Part of a small language model's weights.
Size: width 512, MLP 1344 SwiGLU, vocabulary 32768, 67.8M parameters.
MLP neurons of a small language model. Each row is named by its layer, matrix (gate and up: input weights; down: output weights) and neuron, and shows model dimensions 192-287. Each number is 128 + 32 x the weight over its row's rms, rounded and kept within 0 to 255. Numbers have three digits each. A neuron's up and down rows have the sign that makes its largest values positive.
After each neuron's rows, "raises" lists the tokens whose logits its output raises most directly, leaving later layers aside.

L9.gate743:159127152096142104146101141083107154165039134155119121148154197106122115166140123067121197119109190123141122124114052158143099107134130117132091173096108161172117111113135113098139157133158112136143086101187139096132112160119079125118166085142140182154128069149131097068174097114106122178
L9.up743:127126129153129139216117141111131126169105168199152123115151148146103157128111195093127184156160110121081085098116102184114132133064105128145156164110177094122131144105153100138114130137138133143123107101094139111101157137085168142118114073159122090161114104141114198067136143127067175152
L9.down743:113083175144138109135119126116088156110090137111116135171145175140082117152143126146122215188122129122076208160164056113129137117090148141143151111166113089135150086097104079129164078142128076136115114120154131118093120166143102164095110110090107111127025129131119163122152116107127098195
raises: " a", " an", " one", "ifera", "aria"

L9.gate372:109165152136137127111171107135152145093108148208069158110108157057124159170121129147090106123187164183128128167144086074088112135138142070098098157105097125162148095129146134115077118117111127114197052117179093139113136163113076149197110125145138046122084152161136182134109070094118093131
L9.up372:162130130154082150144150112154128139142094105096108115134123150121181121125143124119080141083153148138137162104037173100092169165113117168139122158113116120131115118104092098105139108160145089099116117106085114125159152119093107117131110113150163098121171130136153156086106202103178147125
L9.down372:133128104122222125109124126128126121159148114112221114109158116046142076135169138136171152184122114149134139117176125179123143150120143080176135116122181122144126124155153074122085072086113116106148137059186094123153152105116056131082145138141148146129125121101163094056131119116131130151
raises: "aged", "ed", "hed", "ted", "no"

L8.gate751:179095129161082125156203115135123068127152190130141122140111146191160077077119140106146138116100112101100103059156118151149090139127155107139128136162107152144100133117168084092113159107149100085123112163131130173158116163203150185129040153087099166118080157113133119149134185174120124131
L8.up751:121157122129115168098148112039120114069066121110168125109106177126186089124156104112110155131108096092068108125090145167152057139121095177131041120130193127108146158116152120101151073105058077149116074145132143176145146118140173109096084132097058123045123154135120116155117159109166105109
L8.down751:181150122052188104142193074111156092143103193152080103088137072150136134123110125102100116154059101175038127063170115128116121121100213148155145121124126057140130123168179123072158106108112116104132133107132169148165111188094121147112149079084113163130096144148135101125167137123145169101
raises: "body", " way", " instance", "9", " fit"

L9.gate603:118167143138127151140192135119129127122143146141120079180135085131156058130057134107140135135237142136139152150118129155104118138122079177175134118131118098131130127092112216129131178172129207140167146132147189089165108121127148120176148128162094166134201081183147134149092139078133061123
L9.up603:190168115101100127080176117122080136048163169086141101109113132148074097151108126133085123154185121191107135129122070170065149155124142150174163116125086111138142175122091147102126144157076125168185105147130073093157098125064114113108132127167085129139177099135102075140108107187110146121
L9.down603:126056111109129115084138160089126145134157091099189097115132128087099097108185120112119157110112131113149131145125184087132141133106114160153101196102166145156119122146077116114103128122110138163160140150148185150189143112086107198120118083126147094032167105132074099157098156150185141094
raises: " France", " Iraq", " Germany", " Italy", " Spain"

L6.gate1151:144113137143119126162119149171145199098168138112125054129105165134140123173104117114177148092124122172133136133123149199152182131116148138081160135140153112137173149075182085170088117166174139121173120164100104117118133137150103104126154123097127147189099150122173141084099142147096109073
L6.up1151:152036132127153136098059085142182169093125172142127116126110123241150153161067160122178133128153084229079158152078154147142123151094147145105117137096154161138125183024139119125102085125164126113117064205064122131108150155118080105151235149122195095167159180181146166099138116145110136127
L6.down1151:105075150123118120129076130215208139150153132182125085117103188192145117129110142201187165121116063107098129144092156137152138164152134090156091115102164104096133130088130121104110157140149103150174099165124125082123101196142124086092128134160093158107135112141113077160104057146086125149
raises: "fer", "forming", "ński", "unt", "ñas"

L8.gate822:105101076130121171102111074162098118124139143144114170144116132135160174123157114158131147076145155123076125074102088196151083175157124119128116117174092136119095170136111090145091133115102110109127206148043168087141139099157155113172087192121078117153174128103119155084103099126187107114
L8.up822:117172073116045129095121107070125138089124160189116098127085104082051143116099142152117103106146102111143115098146193102115175098173147178164117122155103105167186138145145102109171135183122097125129134129095138125110161115117118141151114169187117177132125104118172164098167153127133131147
L8.down822:126147183166105125147095148151084157087094105121149131142171110145118136123161109088145169153124193118140113047169120100137120153093144145135151103111141120094116149133114093106152101097124119176062173156166110187134135134169121113163131119134089088110185122217126083150158104143096099150
raises: " are", " were", " could", " can", " know"

L5.gate174:144120089102099103105071104080135105124121106109139136116122102095120114189078160092161177103144123133125186145103081098135108126143070155136131173118162140078109117092137134145131161135130144142140083165084129113150147167132073160136131149189087127095116105073097087139184153117137066130
L5.up174:155094112072108067163099110053144150097163124157111141111190125177115108143137166129078171126094130171150116098118140115136077111149113160152155179124122118124138123137128153172131170147132113181150134182071126139141131114167124143143146164182119255112151117107122121149117143169104073156
L5.down174:167168109164166074114118140105135133127108090151105161062160096122115057087166187135049104111121082183075127123081090121184164125157139113184115189168058165126075103089114146163110130190126100175127161161100117102140099118055129122114154129133116187090124107098124108104133147138153118104
raises: "-", "ood", "ature", "made", " That"

L8.gate875:098081125089112167067138132072152091112121088149142155127076113121091094178156133144165108126129148121170175092125164124122096135142120096193111126088111124168060114131150173155132080120117143146105106120148104128064082129096077116132136207161137147089153152103176081137109103143127163125
L8.up875:159095143083123102092158135062096101094161110128127167166052152070119140141117114079116157093131113148181174098125121156130137103124074160142123067165140141187199088116142111155093101089139119111161122147124107136148159180117083098103149162170149075147058082185065130121124075136141093118
L8.down875:147166158153100089165174128129162142128122074128141117099118101097154101135112116124119135119133104123136168155169216182126112162186085132078116043115051125161141142092099142157127102083139179131145149195156141160048104133139128144148057198170096137120142085160142118122130046150120097082
raises: "s", "ors", "antly", "ances", "ant"

L5.gate760:131090128092118095076065142158163153128143092201070141112133113131170111167128125080152134163127094180099089160091150131123160105140109128080127154181135157089065127121055070073108198140204087137143104137133140147102123150124163144102094129156098118111137142177187144143125172090143158109
L5.up760:159147132145088128093147129125127183084113102087088178145146089080128153180038128081100114186145103159107150153104094121110128163166109131102159099153046147131142101079124124080077124143071114136089113148154098139147105069109163200066109110148137158133116151112128084163172136082152186141
L5.down760:130065112210117099092128116148185111137086080083136126148113142086065120155157150161146132152082113120160114134104109055164134147183166100114154162099137089161156117098131119122149196146133116142168119125107180163062128153103145089149104114146078081137113164129129110115113105149126092187
raises: " other", " others", " of", " same", " neighboring"

L6.gate1050:147142134168119142118204135102080153115116114122119051192133128204157108167171119147118103114185136084112148084093063151066129117128150134129139167108157174127188202149127108181198113121080180140113161170182110143172113131142126134132129109156130142063107152132123086137168158123107115141
L6.up1050:142135103131138149140101104129132100116095172147141142141103102092116114090162040110106156139131058153210158098068053135102084115073108102130157164082138148114190133131141174131136140121140164144069183143139159158116115132154071156085118187133110095102155096134084127135204139117117083122
L6.down1050:089088220055152115107192149162121122082107163144107171133113075103096142176141167157165110106169132067122118127151080145063128050132149083140158138142108147107150125121167142152105170075124158133113188151184063119167137138133122110136038124115153096125131143101107142103136158118172077122
raises: " following", " age", " son", "oid", "===="

L8.gate1096:112111138144151151173118152117176122149131149140140124089122116183173068132105083105118160122144158111092138124151143066101138169122105157168124139157098105127093201101125202149119138152189097160194088142134149220111100136133210107170154101112141161151076072148109111070157126126186145097
L8.up1096:142133155140120129083132101168175139120160144110131142103151060204154108109161164102136215172129116170097201164142180096152101123139184106115110180165144077137081154120142151084144099144115095100129108111098088141085117106116183149192084162116141178172103066114140114115128125110204118064
L8.down1096:082077084113093114124127179113151102148115132080131169125096141158123070099109098113145123064107184128139114150114089115090167209169081127108172121159119149130158165092120166092092157102153198148086127104167099135088157123159173100142141118092112147125150139070104117119119199143114154063
raises: " as", " by", " from", " in", " since"

L8.gate1319:093052141121108161130129125170123138157109147109152168178115172176146101151124171180121103151156105127145170057147218130136165187174152163151097122087148033169082201117102146144127138100076050111152169154152181129165172174102153168141143135199109087117089105180141147212109127152173103159
L8.up1319:060074131128072129073148107136099096147131069090137152147119114093164102142170069171092091139116113130124151105132122134102133079107126111212127112111095099130123131052113116136088099172124073136103131128121088075116123118145113138172145128138108079122155120121140119097079108170091100123
L8.down1319:190090124135105164161148144126137124179057122153175138165079110124116143141097135109111084109133115119155118068131108167116123158123162069146122112144108091176084191093110130190132144078134114081140077078148066120148153136141086116135126113148140103072123144189105192146125126178169122200
raises: " of", "ited", " anniversary", " orders", "mits"

L9.gate550:108127066126097123141128111131137122036120144098086088156166116123165127132081121113106121132131173108113103113085192132160098167112169065154121097110119166140136178028148138121156156129113093096124076149127103160139129121127127193092098106119169106156105181119179139098186060107150055119
L9.up550:103092105079118096098116109086092160158124117140123142182117103179191157133073131070109068129166118112158134116133141138217103137130148142148104158118073168137084196107128085132146141143137093055076147158100145176077179189154137162117087170147124085110165144147158144147148113110191145082
L9.down550:108135102108121092161104111129144164078186181125084169167120132167177119081168144106143122081091159099116172147140111180094178133094141107166191098160201109150114096059169141066138120138117135107124110148133083152133088129164139112071090104108128159161115178123108156168183061157103123130
raises: " numbers", " percentage", " rates", " count", " speed"

L5.gate281:136149169111113114112143094107070128131109093166078155149125185138080093122175156214136108157151144167159142170038142156149149131141133084124169110112171071112107085104074120112103136164102092147150171193138122090141153132144181149188109140130131181109084175132079181104074146090091120164
L5.up281:121143162091158105095117111132105143125125103126167158144128134125118173101154161170190100123072158142135179131127131090099164127098134135159170082148120122101078169065110096156107100240075145150071129121073090123148059146123099161157118114164122142156107188106201152091091137115142124121
L5.down281:076114168152129076077084155139069143120117187175144152149139154114126154120078115197121159127103076143152140113098125132094154135162139143113188091124122067149190176077057169105103155110093119160129184138146085153133134134092107162125097134128137111120119183091089148131097151160094125176
raises: " afterwards", " after", " before", " anniversary", "*"

L5.gate259:138100124118114106135080121130098080116149142148122145123070123167163155142117136126191120087142064139158108158122124111137132113119103114105183191113134115108096133068134160121101109127190109116089129164104145125142134118125158124167113116108091099181122133094110196120125172152046125107
L5.up259:147087082102085102141088105157135076106144161095149171084091124086154120111119180083175092104176133152133097126068115143133103118111146165121150140117122167082110117028160118106137120146115182097089129159121133136150158089123165125140109113138112150152066148129191123185116209132118160112
L5.down259:145155099119122053141119116107149132201135108119090171128122157148155105142175112149145114122120032047170117106176139158092098078124136161129119105134142084139060080146132133072148079060146081135074092137207131106116131132067171104151100095115114173123121173144168160153139060152189143145
raises: " times", " others", " other", "anya", " places"

L8.gate567:062113109104117153123134086119090151153147168139146133102126133107147125178154130155159110135158111089135122108136118141142093129105147077143141163114102160130146172140129066153094156103118125079168133092158120111128161090096157125049095133140153116166101117107109154108094166128132093166
L8.up567:134142126109135161144091119143138096165135138158163122132151099032122123146108121172137117131161113152089112088180109114125098067074182102102117166159124111121112181132115071155137096099139134111169146123105121067152122144185149109033157107083059153176196179134146107113113163116157125173
L8.down567:109083068154177207136149086144051131073117203136046051097127108098128102125131139141166095083107165150117068092172111153115147114144111083161145130176183160119138113173157136084144132076054063098090164093120178125145108056178165117090127104150122099130139138129188150138124192107158152101
raises: " expansion", " rise", " change", " increase", " promotion"

L6.gate753:106124061143087126144186123112137168089158137115155149093158113116155174107132088059121145127113165117094141145071110128088101085118075154113180151162159112129025177094098093176114131106084079091079147135168204112232071091189082093136069136131140140174112146107140144103118131098114115112
L6.up753:116114104156168093109074116128143084148114103076128132105116170158165102147149111120085152129125137095111159132144153084164128143175157132115165150155126078153130158085100115136132124129136143112111097160123146109176102162116105158117072163115162146107188150076164124123125177094114149086
L6.down753:109129132116107140074109100101071077123097092197142141207103097086119120143141146124170105123123104110124102126142126202120114126103181143157109118156113161119127115130112121119159190126104149116136109087073135137062132129115150205112150107113173197118101132128166126133126107115148136111
raises: " for", " from", " at", "ishing", " in"

L9.gate918:149124118255065162111130118132117105126132090126139101132063138125169088164164141132150173095129131177147118136088133175111116156096101137054138169140087097093184120080113125084044126093158102089149119113092099125117122148153092176137105115133155181109133147150173164128148106182140191152
L9.up918:044143088130128130120130136099134107117114151131119113122133161157021130130154143116108096083089125145075149219126158143140084110152170113124103132203129130175119149103116169122106094133164154122098138103124122091132175128068175169051087142128160148092123123152143131142186113161078116155
L9.down918:122153151153105158105208126145181115090130096120093126122177160092165123100120088104130119163066154122085104116134191166125126145117153127108198082133148144141107182119171101126147104100101132146158132131147157089137146096076133173143145126141140158079119100171170117109156108145116058099
raises: "ive", "ors", "ee", "ible", "or"

L9.gate946:123103119154088155119053147112163160169133120133128147162101096187125133087143087201091096109101171146086179182115133103113136111084163131072121110177138058146121113089098153124134142141110151123140097166168094051149177099100171067133115129079128115104134087055100091124144101136171147121
L9.up946:084153178123102111144088128160147200188177145097131092139117092106040102118136123161078140100115138086114166183103115067108164163135149140106130139161154131102144089134133104125103194107150165117086103114137102098099141122129181104181236122134133067141122081071103073113111144135121151084
L9.down946:130032130070133148085100112165168133174121094127173157071107178164101155119126068135075150076122146171127109155092094143117112101123146144118130080114096128159078070112167131100106091087152195148101125113115098120135160168111117113089098119106106109117145110117132153074168151107131151122
raises: " as", "oring", " As", " various", "ull"